config = dict(
    n_layer=16,
    d_model=192,
    norm_eps=1e-05,
    qk_norm=False,
    init='uniform',
    init_std_qkv=0.049,
    init_std_down=0.0,
    lr_mult_down=0.7,
    beta1=0.95,
    lr_head=0.00734,
    grad_clip=2.0,
    schedule='wsd',
    doc_mask=True,
    steps=10022,
)
MLP neurons of a small language model. Each row is named by its layer, matrix (gate and up: input weights) and neuron, and shows model dimensions 64-159. Each number is 128 + 32 x the weight over its row's rms, rounded and kept within 0 to 255. Numbers have three digits each. A neuron's up and down rows have the sign that makes its largest values positive.
Before each neuron's rows, "fires on" lists the tokens most often at its 100 highest values on Wikipedia text that the model never trained on.

fires on: "-", " pre", " from"
L7.gate461:129089145150162130055086146088070167073129140107085153106147144086103147142136079150080165055127118136120135154108064104107153101132127138106138160091072140118069062064086081122131162100212105101138099116119123197173091117139144140121140143090143171144181100140185135145159157132095126151
L7.up461:139114110105090205114074172129105118132088133146139197160175048095125144088153089169126130079141075145144135151143104084066085126109135102110046155099111158083176166128068154166123179129117180127086161099170097092134126105159108147177075136137125148119167064160121173130172089123124112128

fires on: "-", " (", "\n", " Re", "emi"
L13.gate42:151187124127180114116166125151126167113095125190062144159124071155106137146094081103099131109089112114125120141122054150156187189123121146159206170184147163075069161168124093123133133117099102174125077100196144127091161084134102174184149046172127114168146085080146105132191164109094121146
L13.up42:202114153140135066115141096103072143148085098127087132129081113147150172115116136142201140091155120162204095126204132100118201090142111218166178094124094129154125059138190172141139123158150097086087187177173080120102115136094120082132092144156073117121161094107127121132135168158178141095

fires on: ","
L13.gate318:086150108084097182147111144103121152123117115136145109102099101096141150142108091180169117181083178097146069192081121133188126231129070152164109102147135151152166142170146180128118103110087147097164126112140141128158103148109097128117132158099107106097137157150123075079119156117118115099
L13.up318:135156118132065174139136114155141154135152104157086109060119075104173169129112108170144151173106132123086100105122108153144125187150102119116168131065172151110136153122107094128192098118061111125198115120105147142160158123132137087107168166160139161144138130097118212109082135134178161148

fires on: ")", "—", " |"
L4.gate40:087161113112191118067158096151122117138179119089103184106122132134125164148159135118169125140151155119121057135156103100138116212080088159127129169119143074136056123122143137143156130191170071179150152101111118132121116108108109092181113124139154127100139098124126069181148154138157186159
L4.up40:151121098155186080115120142127193134161086109136101103115151207201128166151127077065144189192138139056103114095119140056137145211113122144102171193097146083127092142133124083142134204160145121141128181084118133203132123159121109099128165133168162106105115043137092128122056155116140093200

fires on: "-", " +", " −", "+", " ("
L11.gate303:093104125148109166097124147117093099078109193174098157124113123170169142102159094144069128121123057063152097098160090125097174138120187103183179075101061117146095120139103105124127163131157176112151139128112141135103145112121115165108152109158154121157173148114101146063116132227163132129
L11.up303:130147141128141122116153131084077109133114166146115149136186070189124153165112140164097122077143126093120062133130063181129150170153159059114101133124089107136148099161123154183126101082125118113098119059100042136126144129101101180120089135138105116176185081115155147129148129182127124143

fires on: " (", ",", "—"
L11.gate66:129093077055136162142162046127141176152150112159118127139145126091162141178157122128082222106089128139137106080095125152196131178119137147127107140111106132094068056155152139102121143117144121135129147145110105163106134181117179115099145145105142124146194086151158075134105114188150145085
L11.up66:147079140119104109135152036102116107141145123100104160163175090074154128142164115143110120135110136188132082073089166125085137184154109146148170086161191179128120128112101181111172176124113136111161109082099106147124119098147171117097089129116099105146158080160146095141145162134147100102

fires on: " on", " by", " to", "elli", " off", " with"
L6.gate236:134102157116096105078116104147114143110124148122061175039207146131129061104123195138130142104113103136191130172171107100083111140147084107065135069187141115099111080125135134134110156135136149094126103124150068130168121056144121173163148144131067117142148134156144133095145093124115079156
L6.up236:132082143180075174166162119120127146184085115156072201099130107129109140087120111133226159149104127132208111139114114153110120120142130125156158060124127157112101186095171165081128119142155084186102146149143114162159178179130098072097135133183072158159124072094123117171106049121153116121

fires on: " of", "s", "ing", " at", " from", " a"
L6.gate229:161128095195109159033169138117105089121124132150158158108125131080075027120147111143135116097114124106075126164136096110077119166107084147070130054128103097075164128077128114198131090062091114101178158111143094167142183091157155154147150122161142145177076131133073152128165114108087091115
L6.up229:137147161165097142128126109110105124117091086063124171058141120142063113132131144130155199127170145107129112195162149126068124118146112111148149118134153112125163126154134150112207117105095128095102154153151137112112155153181141162140143130157141076074150097162181165170168120115117103064

fires on: "s", "d", "ed", "ing", "l", "ves"
L4.gate347:118025074105092154155169149096100167080177128084102127125153079104134176088137104115166130109154148121172139166107106211107101128095159138120118109153104131102111152167085181099123175124157133080182152135129110103084148134092129077173098119147101101150107093180181156150105175107113128139
L4.up347:115120094135121125143211140137179134153144131096104130100118122109160173098160108194163125085130126115107032142154075200117170155079123056157117157122099118131114141138120125116153139090124109076152124106143114098118121110176125109189121088131151100161117161119184095082131090142095143117

fires on: "\n", "-", " re", " un", "Re"
L13.gate274:144099109143202141158110170165136176108112121139146128160107186154112133103147171124097153120114052147114102182110043125176127131159173095155168107128099073149151072149162137133120129158108103105141106082105140121139131189135097140162144137158136136171126150142125095119142139106099104156
L13.up274:122082115086130144095136115073104125084136055131113190134145082128142113138145119066085118135146093123129098164210119070131157100084189150093172168162129169153111115095096112118096105154113087102162156200172142120135097089146132057127126159171119148085138133139157123121113195090125088110

fires on: "\n ", " who", " also", "ta", ",", " ("
L7.gate344:162139104108140124120144104082166124158166136159133149110125083107131171078182150127164070158123174106104136065134122199176133096154149133133151133103168118122114121154094128070157149166122098223143130106062143183169146103098112114119116088088146145154200117127061054163072092100172153108
L7.up344:088116135140152074137172109115150133061176162102104109161127124156144068119135129148079135095149144085108152119132147102142045194138078157101167107162213089187162102097173141158155127155123174098143154128154112135105108182143089141169091103174123129172142065176158136173142137114159119128

fires on: " in", " |", ";", "|"
L13.gate321:140108107093091149142110099106142135142133074156159121153188152146077101113124031135141116147101138047125144122141144108186125149150103086178137121116095090127128192144135117142116070136193073120134128100136158187122092137061115160140143117123170141147115137116096139181130090219122133112
L13.up321:103119096116143122136091080125121123116040083141103102094102110128158138132140097124121107066158142145122150106106172099186127133173140053141130124052159100128140119163128096074148101161177090166108178102097167163178092157168113135111198127133149106086130129151109126066138121123130161125

fires on: " at", "At", " from", " attend", " At"
L4.gate149:175119116187115098116169110102136125191119087125095133125205129086109069161156098181086124063074136098145191135111109139157154132125103082092147137124138104156134135092110071138133140097179074139162172204122143125136165045174114127143105144096155102114105153147123125070132089157081162171
L4.up149:121192079147059153102169122102106116137118092122113168105208134149083089151132074124114152119099099107170165155127166128095090176119114096130106140134136088119137176127110129130166133157176039085135086166080153152146120144177141129100175110136091099089120090172106183105076100148127130073

fires on: "=", " =", "era", "di", "’"
L6.gate65:099111092101181154133100083072054126138118129156110110131157157087132165097104042120127077112093117128141115125153122097121146121122143133130114224101112059111117142099138132150133124151119126117198161154082161131123102098097164102116149170132102122074143122076178133144044112133205149127
L6.up65:149138162176116088126111106136130101162146180127165150139093042186163113130119113145113085148114099119111144134112088106128121147171154111047187115152135188184162137113144129109127118134121108155112056162094170158199104116142163104152166165117106189179207111102131149133086120143133059072

fires on: " who", "'", "r", " '", "l"
L9.gate318:083189108114073098084115146156122144161185110123123139207114066119076134136149132120102129147189141076162144104100187156130074098096093108136113113104139128067158085167139169139130099111112125125102104122068136109087152121119100126158129112126052142134157171206101090149166171139144139200
L9.up318:151122082079125133135200159099126116133100161062066162102122087095081134080130104136144131155149174131174059104135122149147176127080140154159060171099199123075140208065125113132123084174150179161146126064111132093106164142120147114124108137080156116134092148120090176165084120090129107141

fires on: " |", "|"
L8.gate328:132161162138106132109122151096095173110126094161122120122061180133121140161156203094145104136124121185124145109124136081123093096146133170118142118106102117107031124112136140122099099168165086161133146064152085108066115144146140169183125127099150090186100095140144106129083080080176147124
L8.up328:111176116077113145183151100140087139084225125090124111126137132110117147091119166160175113154142115109133125095162153131143152124160070123112112114104118157163171193132047116126118168114201123094113096107156178108104080144124160153137147154145117122100108092183152157146177117128159187245

fires on: " |", "|", ",", "-"
L13.gate289:154135129153173102098081116091086118123140081191164125145065145152099194154161085167139111104163101116073133150167164114080162121139114095173116133119132121099189104121156206147113153135183099155162115158090178163166139109189086073181138158079133120161122088058055164147098101128108121112
L13.up289:158126137162135143120141116074182086113079102180149183117142201129136219130133152139125131091103144150100110133091100108140164151139159111130181135098179099137164108090135119144130104140158058153149149108036163111079115171179134174137112133106148092087127118130130125118124068118073165108

fires on: " (", "-"
L8.gate395:110122141153172149144180128128143148166118146155107112121182132135079182136114171095079172093168108121106105113179093081130149185152174210163135122088153176097112159170191118126144127152174084123139127117129092083129097128144138213099157163170083132077119095122129116149126117249153142171
L8.up395:163074128070128058098120071119162112124153129111102136065085070105119191104066095130104102160126108112144123113138141006151157094094161116093126090086149126121154105112143127131122124090151134134145138127144103118120083161128092124123095121140093148168151074112176129167087154130143093099

fires on: "\n\n", "-", "gen", "ter", " to"
L5.gate12:085085096172199125125132114150126131104152134154127155101183117126133188084108130110088145145163149131134103158124130108168159083159125081136102149056173109168187117180196153151168102230124116086133174124119099151078137129124183152141136141163134135105134156126159155111122182113141140110
L5.up12:124097119143073100096061121106109072012176105096147166106188186125131181135120141122140141136181099171129049131084111119121101146122159071165111135140117076151179120070140151128142129108161121124137171121094117177144156182156138115104074167144110118152157114162159121144084177112122159122

fires on: ",", "\n", " ("
L8.gate367:150124119151127122083166097133160175159106157114129105085118152146108132176157081133093163127121112068137088107112152101118163146097130165172147084114137162177122073184148131092090148104149101160130114081127118145164081139112152094124159098125184078131197120182122137126133080080138122086
L8.up367:097173126142119164112140102205155078086191140109103135048132122137155141143148156121163178162107091194115126154161144165111151140142132095183097189135142139187078147127050081138126113120066145103146103149131076107139114106176135078133172150116150191134174125112069109113084058062161142130

fires on: "ed", "d", "ing", " of", "ated", "w"
L3.gate86:144099120102153120170106176143182152106158156167117056138143173152147110104099193116224095138158112166126120139093126127124156105108187124132091134110109089125123110160134136079130150113162097115129142147148126136123151118100120123139147120097147062164080184171198151173187092073136157117
L3.up86:128063118112102147141103096161139154130192133131133137079175185101111132142084109134220115155162095104076111097058057101100117160157163143127123167147154125109106144091122103142139119107121096107164113130123150126102120133131128107158069056120178093179122166145129085104141112140173167073

fires on: "–", "N", "+", " n", "-", " ("
L13.gate432:122116113150154154100229158136148151138145135127149091140112146080094152147167151152112124124121169151053134119146116127089166123152184119145071170121128107196119141087079169093144140094168145116181049114110122120168114066154104142132118213097126121103122082118147147169181151123153233117
L13.up432:113107121120123156137105128124210090128195185169115155167124139134142122133124088114111117145151144143129199168118172139128068133097133121147149175103057129110130142186128122192155124130108185105100131069130163104104062128164118050098079124161145086106169106125105165115165077124141198118

fires on: "'", " of", " the", " for", " in"
L8.gate157:150116113119174134101075147174155071135106101113072184132073116144118067103165170092123137169123140192075141147143146186129145153161081206090158106102089147108163123133097173140139128113115071138043068072133121134152143139163169149156139090136096129109164134131129058072113088149105125132
L8.up157:125070094166165088141153088137147074131108184104100099150121138131079166173175151151167176124123082156112095094109146099150107059084132156101133124095116152165134149165101176181115123093125118142151084148121131188129171168109129143128159093091114075088094140089122086127173181103077081130

fires on: "\n\n", "d", "gu", "w", "oma", "tt"
L4.gate325:126085157099165123097131107095142115084110057132112082122155127109078096107121113105086147149111012109132187135150195120137125137173151143128086121109110095118200135146146124116125117113113118074085162106127130138074142122159177158134131204131106149109145100124109212127215074057144200112
L4.up325:193140156122106070167161129118124152083125127121067143150131166083130128138110144107151178121135025153183173132126161133097099146174130118104168034112107125125126155129155140182124089163096113102123150074168093129135170171145181144114109208164114159132123118131098143139174157134151145123

fires on: " |", "|"
L8.gate7:154091153109089095122117160084142038074118116142168189093129109127171123129084079131161156095160120115140167139073080160143144189161116097157088146135129118109153136139126089162140180138166119124087138091172105114146149125095146125102148176051114064123162065143172100086138148097126111137
L8.up7:160124179189160136106110097142087082146108149255120103118128084102107089095108104144115121140119110120083120110081131083190160140103081123146125089127081167112154115128115147119182146073135130118145112117149085108114128168112092154143154073120109119111098141129112039124129136117136121145

fires on: " |", "|"
L7.gate59:128156110056174152148172151137114089104101137165100120130170108121092115100081161119135129123148110131134116119153154091102133173143143149090124144119153099111176053099091128060201074134160113105171125118125122141151107084124127097176081123113132074119112167092116115154093140113117233158
L7.up59:089142147170096135117093197141097167157133136101086172152133148130156120138150103137130166155109102097092162147127109138085102140087093112157131104176078149122127131130126106109087127150120114116102121126138084072102198136098145067045142102157165100088113131117090112194086179110116091189

fires on: "n", ".", "ee", "tt", "\n\n", "&"
L5.gate410:098127079109073153127121133140077101140148103173128100090096113145081154195115091196168122130147102136116211107119129143193159131155118109149122085127122094081091107116151185065125133131108156123114124130157146154117088126084100165101168154158107094110163180119077152084149066079069162086
L5.up410:112139182137096110165196096142152112139102101114132098116122179147173127147126176140097143120118083136165218117151161133115173117176195106190161070115109113102113112105111130120194179117090132191094054139077149159139141153093150163063147139233104093152145164114104131099094112099155152084

fires on: " at", " from", "ing", " life", " training"
L8.gate59:164112153151106170116220139136138165139135100118115103133128161116138089107131121139099178091108127179112083116096048084173147092129107099131163131103107106130097137121133070162101113112153091195150163130138088116135169173146174093196108158127176123133150122171112163124189125147132104050
L8.up59:146169143146124155138183106078143145138082139131158127096169179149085149113185062114097168139120142151138120109094109158108133088138096081129148081132112097130142126048104079164169118105078104132108133160134131157078090165162104129151151113182156107132163143148126135131172165102191114073

fires on: "'", "\n", " re", " Ex", "Ex", " Su"
L13.gate257:162100184156113139100171157109131141097125125121088128126194122112119117132177122130149111154101143104131192135118110068194151172176121102118201079139160147133104149097142138138088125128123145059150111110058137123116117152182091145086145097122125094094141114096145110067163090134166156087
L13.up257:123133161098107161115100133057116144146077128169165117150128150167155125119171092089073108106141109108166124138141159092124115133096114148107171103156130194122107160135070136106104112171104141114162092128105127104175117123136124130121160107185113089129113078105175087122142172172111122115

fires on: "-", " (", "de"
L11.gate170:111089117084087142124141177144127094170123106161111135119083114154138113097058184120134135145121097094132143117169079101155115194099138082127108158177107138144171102171100064107104148095146185042106145106096181122117105143159083163097097120147152098091152153106113138115177132105139151206
L11.up170:181129174077158093109143133128060146115117159098136139127173099134140162142146061109159177101143122077140091127118081122091102111125095118101149105121094128184101126105115124096115135121195137196175132153137095097136150084127082149089122086116105170124148153124119109145164163116074125098

fires on: " |", " –", "\n", "ography", "me"
L7.gate423:118150076175146077174157124135117177145101107118189159114151148108161127122120152085167168137110146134145149118093109097154062104144176161097159154086126125183230127132122096116111124075145111152117135110163145118127148170119101081116161162101194099157067065090149099078137149116091135168
L7.up423:167080178123108141102135114196138146153083151198122100110121143114133117077129156142104104142152115164152070143137093173132134073100124141190126154061106165118141101072076146124149092197175112108147209098128107166116063152033120134121164118166113137129145160095096111136124130134134132112

fires on: "r", " called", "tain", "l", "y", "\""
L3.gate457:133135142130139146099157141136062129107154093115066196119060126065124129091134160195168119117089093155146113123098170161106150123124146138117177164155104117168118118151107052170179186141159132107107191122126102077143161124149124106130108135138133164142145149152180125124135137144136079185
L3.up457:105178080120086139132110073096120108083154197146088152142146095103084132098122126144166140138094122146163153121099138112112128179148137126140123114129124104127136071105124073149138168111167141149134147105143083111119130049127133143112201153150131182129179141133142102091129143199094146162

fires on: " al", "ul", "il", "gen", "el", "l"
L8.gate134:126136129116182134146094139065099102089109110100169135112112119123102174134124178141110052115124140104132125204153160140131103111094067171166128114138107097131188182117164128136183101044085204123132136163135109111145123126136118118173143148066121143146104095161178123170151102108098135128
L8.up134:142122088113144191100086139113083102132089131159184103134087166130200138177119149160181148085110096209146150122109166165172150116118132132072151191126124095107133066121110170114101152116157157161097088160164131123114139103146080117149101119079111156148117125147092128069099164149049086077

fires on: ",", " and", "c", "al", "-", " |"
L7.gate57:119124140090130157129146160073115138133151089095129128116122193105131179151099127148167075133150095147158132189071139090123131093087104088142152181121129095140154138065155178103154110086110119102147150122155097171241106175136117108147164145087134082104064142131111119143147148132107145186
L7.up57:115099217103116206167143152082075153101097174116162179176173137133150178157069116087172096127151101108100120159138159120112127106139142121128076147145117149172107120117151104068081105168136102138099096088136140153023111092158107215149163091100106114059166147136138115085099105105117147132

fires on: " was", " of", "s", ":", " |", "."
L9.gate400:148122158154121148074171149119140173065136088157177136154199164145084113116113095099124163161108099187125125094154072116103121107090059101136125115200145164084167148136116110134126149170165104099096076123140114167112145117152123131106102109096089136145175135103164143148148106107102094092
L9.up400:117072156168135097130093107126142144162155155146102115156152150110073113135107055171101154132082133171136135058127091050160144112068126128110134140159152095106141135083121110115086149108185097140175157107115136079098140180128194159170164155163154126146118140111146106148097166067152067122

fires on: "s", "al", "ial", "ent", " not", "ural"
L5.gate388:117074137110113137138111136102129122051139077159168109135132167176125181221073136136136102104130088189123125112184039117142139151147080107105108164113052141135116171095162095146128140127142140137133105119088097075207088076114189143120160130141148102166105160137161137127123168101151098142
L5.up388:069138160166136130176111116117126176099101127142133118116170165171104060172080140096143109166160162169100185174098143080113074172091124135106145145111120145089105119159106103078120087118099156070067089126136097123099173081154138120147117192131135124080146133161110132106092110182133164170

fires on: "em", "'", "p", "ro", "lo", " of"
L5.gate509:163093112108152086095140174117104101138128086103100196123137120124106089078108124146153135139123111116099155145140121127141104115114102136119141111121099087157162089165057144187166132200128064148058127169108117111137134148183115146150073179125134122147120180177102128109117148198102141163
L5.up509:174106123145167117077152139176081097133114068125128119098155114077143102106127118183104139140120100136121089172065123096107093126178072154145164131117130142143163155165059076220097111121140101158120150118069074189147181090105096170148065147101133135106124111167146178145118194132116118153

fires on: " \"", " it", " had", "ed", ":", " included"
L6.gate338:090094109118107172131163086127150111181178133118093156100131062169122101171139129132129104143092104140112164109056114147074131163112158173150154142181095132101131119139115100069114108158125126091144161072113111114078157071138137107138203111132140110173136069102168166142109180105131105144
L6.up338:134150107168154072140116108120138140101133143102046125162137139153119150145160051119101095139148137157144169188131125163153133129144113180112187125129106135124127200137107052148122152046117172107158121068096161117158118142099108105168144071130136147163139030119192154142155173108155139137

fires on: " |"
L4.gate482:126078134126172165148099107114136126153141145131132146078056110122073143150186162097102148150119107170106130109098160072127101144143097160150135088121110150080134122115146123103110058162108155136158116123090120108126145136152094097160174175138118114068104203108166112161133162124119142142
L4.up482:137095161063124124179103108182198109148149129063096122144068131192176202097178149124112100158073210111119100099102144123142158102125096144152182157140189192137096119144099105122168140114161118138135105113128163167109111134140125137103122123162092087085134101145135102106111148081084144161

fires on: " |", "."
L9.gate179:159162141096102144141124122165093126137110148133106173073105080132138107110123118102160169145109063110121137155145144077111113117205155158174079183099173130157149096121123050069105125155151077150059116206178147085171203105088112080121161143124159120116129110146118168119132170143010145127
L9.up179:088142167154167144150181108152137150165161141203152093166105112146115058099128133111165073117141154149093110132121164176169122145122158154091165141107127124150206110134108136120131124105212091141078087175080168107119124183079111123152131102145123106182138057155108109120121157087214150161

fires on: "pl", " Pl", "rom", "abl", "Pl", " Comb"
L3.gate192:151138090126171191110091071081171128138123052109068137196109103160130126153111130170154132116167165138130112113103143099116128089109100166073195167123153141112106149063106168176143108175086086167142104114082129133179150097098107116082141140095042115133100096092140113151117112159120116178
L3.up192:123242101160168106112143141141087158108119134131097111116125139137124171119092131125146191139185122160091108193104107086150094070162145095108113180120120118128129176055118145143135087157098093133093150122119107139187093129140077172119089085088133127144123131089105138129129136161093128153

fires on: "B", "-", " sh", " pre"
L13.gate470:139102137150148062104178148071079110108152118101127169202168106160125116086085106137082109132132119112123117141144052160120144211144166159130104130130099143151111124174105117103153135108105114149166126138099183091101065127147125157165088112198108097089164183118120171110146077103090192150
L13.up470:160144158125138155126084131119113091180112130111173173117152139142123087134110083149129107127108110132148139170097165167134117095139084158159046170100161111187163142119132077130138164151064127132113160134117151104166134115173148096154050108159126143108146065124077132062130105114147152173

fires on: ".", "ult"
L7.gate135:111132161136176102096126152123162156148208073173118102083149115132083154096157115172153103127101163139137158150106118135112121185097120103065138111159111194096117199129086113180080175135111145144135148116156123117112144169160134126154226207124125172084144135102064089106146138108093109206
L7.up135:117125055079114081127171098177093184102182141109179147122106151159117110189095167178128064113135118081104134168140130093200095115090114096118084144070118175207154139116152198171132132147162157084115147099142117088113107118145152112086098118104132148153110130111118160146160102138116103116

fires on: "-", " |", "–", "+", " (", "−"
L13.gate39:122085118071183105033166177142111121166130108081140084141124083111150184140091168118133102101158089101106095113128104120103100139138205107117119108136108169129160130106134119072125126097163138106123091125111143121120056117090039072137129096130132151137144130125093087110113133149106152162
L13.up39:151178057159164072094111128114098132152130088139131093132115150108180163127075123122093128117164144164119102099085089199106097131110160123176149097136085096228090164083109094119157089124124100126128067139139135108228152120114127122177130145094139142126190068102082134150163173173190121147

fires on: "–", "-"
L11.gate88:145118208149095126084144148121113163165145119149095118054144124068168125081162090155143109098123108164186088176037118099175172108086140125117152149144131100168087113160083179148181084166141124112191120169093152084096105096124142073124182104147102125131158118182096100090151155116165146157
L11.up88:139122166134139129113126117138136090159148157100136135067151109106095136152107160087128115143092115164107133159083110117089166141124113127073154155106103137111058158141171137138139158116152072150122096118150132145159099070137102104126162192124083147130178139131151182090153089109151187121

fires on: " |", "n", "h", " to", "g", "ied"
L7.gate72:136142135130181096122088120125203129123127073139110095122150146092090107069145144159172137076162128158128094141130126140122147128158134139152116152084154077068122120128090072150100124112136153170106093160107175150143096122136104108122150107112148129119047126178190123156112107087161125196
L7.up72:167177124125145099126177033173118166106106106165164155169147169100136160101110154181107115066108141089110114090089097110145109141118102110136105120107128166122125206132201118136150189195133153157098131121139114215151128170095131077164143166120165129095059122191131114175127123103094135115

fires on: " (", "=", " since", " until", " before", " after"
L8.gate37:150172169136182182110123115159160177189162081183144097155116118124088147081058180130091108142150101138189131152136099092104114176136147126105152161075118066144105157101127111143125132198116147104145213101138134092120143141084139173118131106160114102131112140115159090179066053140138150147
L8.up37:144110162109120084105125092150137079202135112122102109110114103145084220099125136135154115047097136123134090115092149122148127208164127133085140179082127078137074133181157107122141133125132180130101199161130047143114108134119129144102163120119136091114093132133128121135066117105093149127

fires on: " |", "'", "\"", " Championships", "mont", "r"
L4.gate226:094173152178169065132152124185136148120094132110113146147135193072112127073133163177178149178089138120151110175114141123151098160089124141084088197138097158195082134157097140109127096101149160137157138133163153118090187174127127139123130100097154113134097151129133067158157077129110128161
L4.up226:078153097080183071104149111137082123105079133159145170166092089106102114116089177130141209111117175150142112142092160138148110182139133158150165175084149093172144234088112103177123117119099135148123134093149105089152143123120144130089140146187144135106074102139104176180125118171112116155

fires on: " \"", ":", " “", "\n\n", ",", "\n"
L9.gate91:136186109125124137132174119126159118141081139146113116150100117121186104123153072141146124147134038146148124104120175211133183142119162121151169125158101168152133155132131161098140154162128126102186070087119135162081095088124159115079203121082075105165108116060107117162094152117107106118
L9.up91:156166118162122126157120140162131156152108151143093093139067108137130131150243102116127136146121206127141128134122101175170157090149153126135154149115139168167158212123072155117120135164189102117146154147081171159107093128107150124091144155068153113083208124104084118139098128135177134100

fires on: "s", "-", "ship", "ance", "nce"
L6.gate357:103171187181118160097158142106154110118125116092129161127108101126168141174133100154125122125143146145059058150139078121124099127124123158116167133120070169158088062128070175083111131114116189078141121119096085166198116168159152101095179121091107094168131115107114148173148086090105106154
L6.up357:091131104137085141156171102156090157120106115090120138171126138093134186117122143168099129147120128131125095116176055159093104102129168187036116105127104120170103134106158128137101149145165084038120132111149078158093188140171092121132090143188130133117176135107096136099128110124136020151

fires on: " the", "\n\n", " of", " Party", " Website", " more"
L9.gate337:142095119144144149124139172144092115087036090140115139182096151090125066128166147113133121138186137172139145147150138146103074190189087091132130188109108120139071134085146114096129130160087121189103123149119152152102104104113163091142129127103146118116111102080013165086122113098129168114
L9.up337:141121128147130151090162106177103069122157133126150173111175174170168049099089149188171117051122121083118108124135154183140150170167052132148150031147121157102149115116184060124112066146098163161171139145133132143135111161110124174092139118091133087115137136078080129077079178126137085087

fires on: " |", ":", "ss", "ong", "ll", " ("
L6.gate176:103168154111119177111146162164138107061107101221194124123136079128151065170099114162148131106139146110101099117148114154121106097177116180142105131125174139205168138161188117090124126196128129086190103136154111133089144159168095105178153120111094138123136055113193101148039116114123102103
L6.up176:152118147116142154154083078129128142164069121186102118153112144126129088097168204142104156105102136103109184073227087061139117135079115137113101134115101138128192098147156142133105101151136087102142132119061124073130181128125155089131163097122090095132121083109116099101138088110101105163

fires on: " |", " –"
L5.gate238:138120199165196121132116147141181075124145087162128078056143103120167140065143099145162128162114154139137098115197149128075086147165146150066136150150136137093195087165099116108190087130144157097157122136109147125152140087155096101197109156168077108187094169157102151135110107165172124170
L5.up238:150087092115092155084165127116126155136109126091153136107106161105102123121069182123101190048119082122151091120117134137091136130101104110171089103135088134147169150087137151087090124113141122146112134148148146107132113132151199063175133090124076129185111106124150140213134142148063142115

fires on: "rd", "de", "V", " place", "gu", "da"
L5.gate405:107148128139112047133234086180166068132123156149156159140124150106140120165130139157151097179180167121115107173185092101176106170141148103111117135149166097164090129156161132102118172141168122151111122101131099069142160082180116165164141139153136137136149145109143142168190132146135117143
L5.up405:209130098159078113188149120167082130205126174075131121146154096102210109129081128161106131130156124142113112144149146159154085087129102128110126173102158083128144132104179087141126109055143129118157126143152179152164150112176115145151116174162131117112148117131148131139131114183139121128

fires on: " \"", "-", " (", "—", "\n"
L13.gate141:141179143160146092100145107150173156151137084153218099077148074082147177143127124165075107121209181151084070167074112169155101132156117135154160106132142148135137157107112097152143119151094127158153085079118104102146159078070112109117136098134123102094126153092111176139135127144203188140
L13.up141:116063086081128131093138060130161198092141128087159116134142167078189092109115068107165177070118135114141149134105098128098137138159115155136109162144088056136105081115130132100131126122144158128144101089140114133157140133162115147117182174119112112130085133131154176138160126073139170212

fires on: " D", "l", "d", "il", " E"
L4.gate180:144087178087134153125154112065140109171126165116101130097149196101105161113205138121073157137125091100168082098139134133145159138132107122141164081137190128118155106130142168139140173107097198113144092114149108142123131098123142145131148097079102113171125155148102101120126142129067138116
L4.up180:115059107174135206168130187064112116089070136137112092143102166129070094145117128098144110138094118181110109083125136102164163110157183110130154133167145133080154099079167182082094164135132167128054068135117073134115127107090160151121170108120076126103101178139101136144109135107125125067

fires on: ",", "born"
L13.gate401:092094118058111166144197105159121164144143151175127136150126088079109132158092108139126152140097150124082118148076125169103082114114075117172070098155136117171134083127109083094117106098095197117130147066093109091128158180180135171181152145142092135143190165145082099118133146123110101158
L13.up401:183098147119124126140167137132090123125112124089096089075128126139079141116121106133154161160100106193170118173153114111131156158116080120149181130080153088124138167153133096120077051121000074168157099124159182070151093105040136098084109116123124159150142124100111163163103097109126138132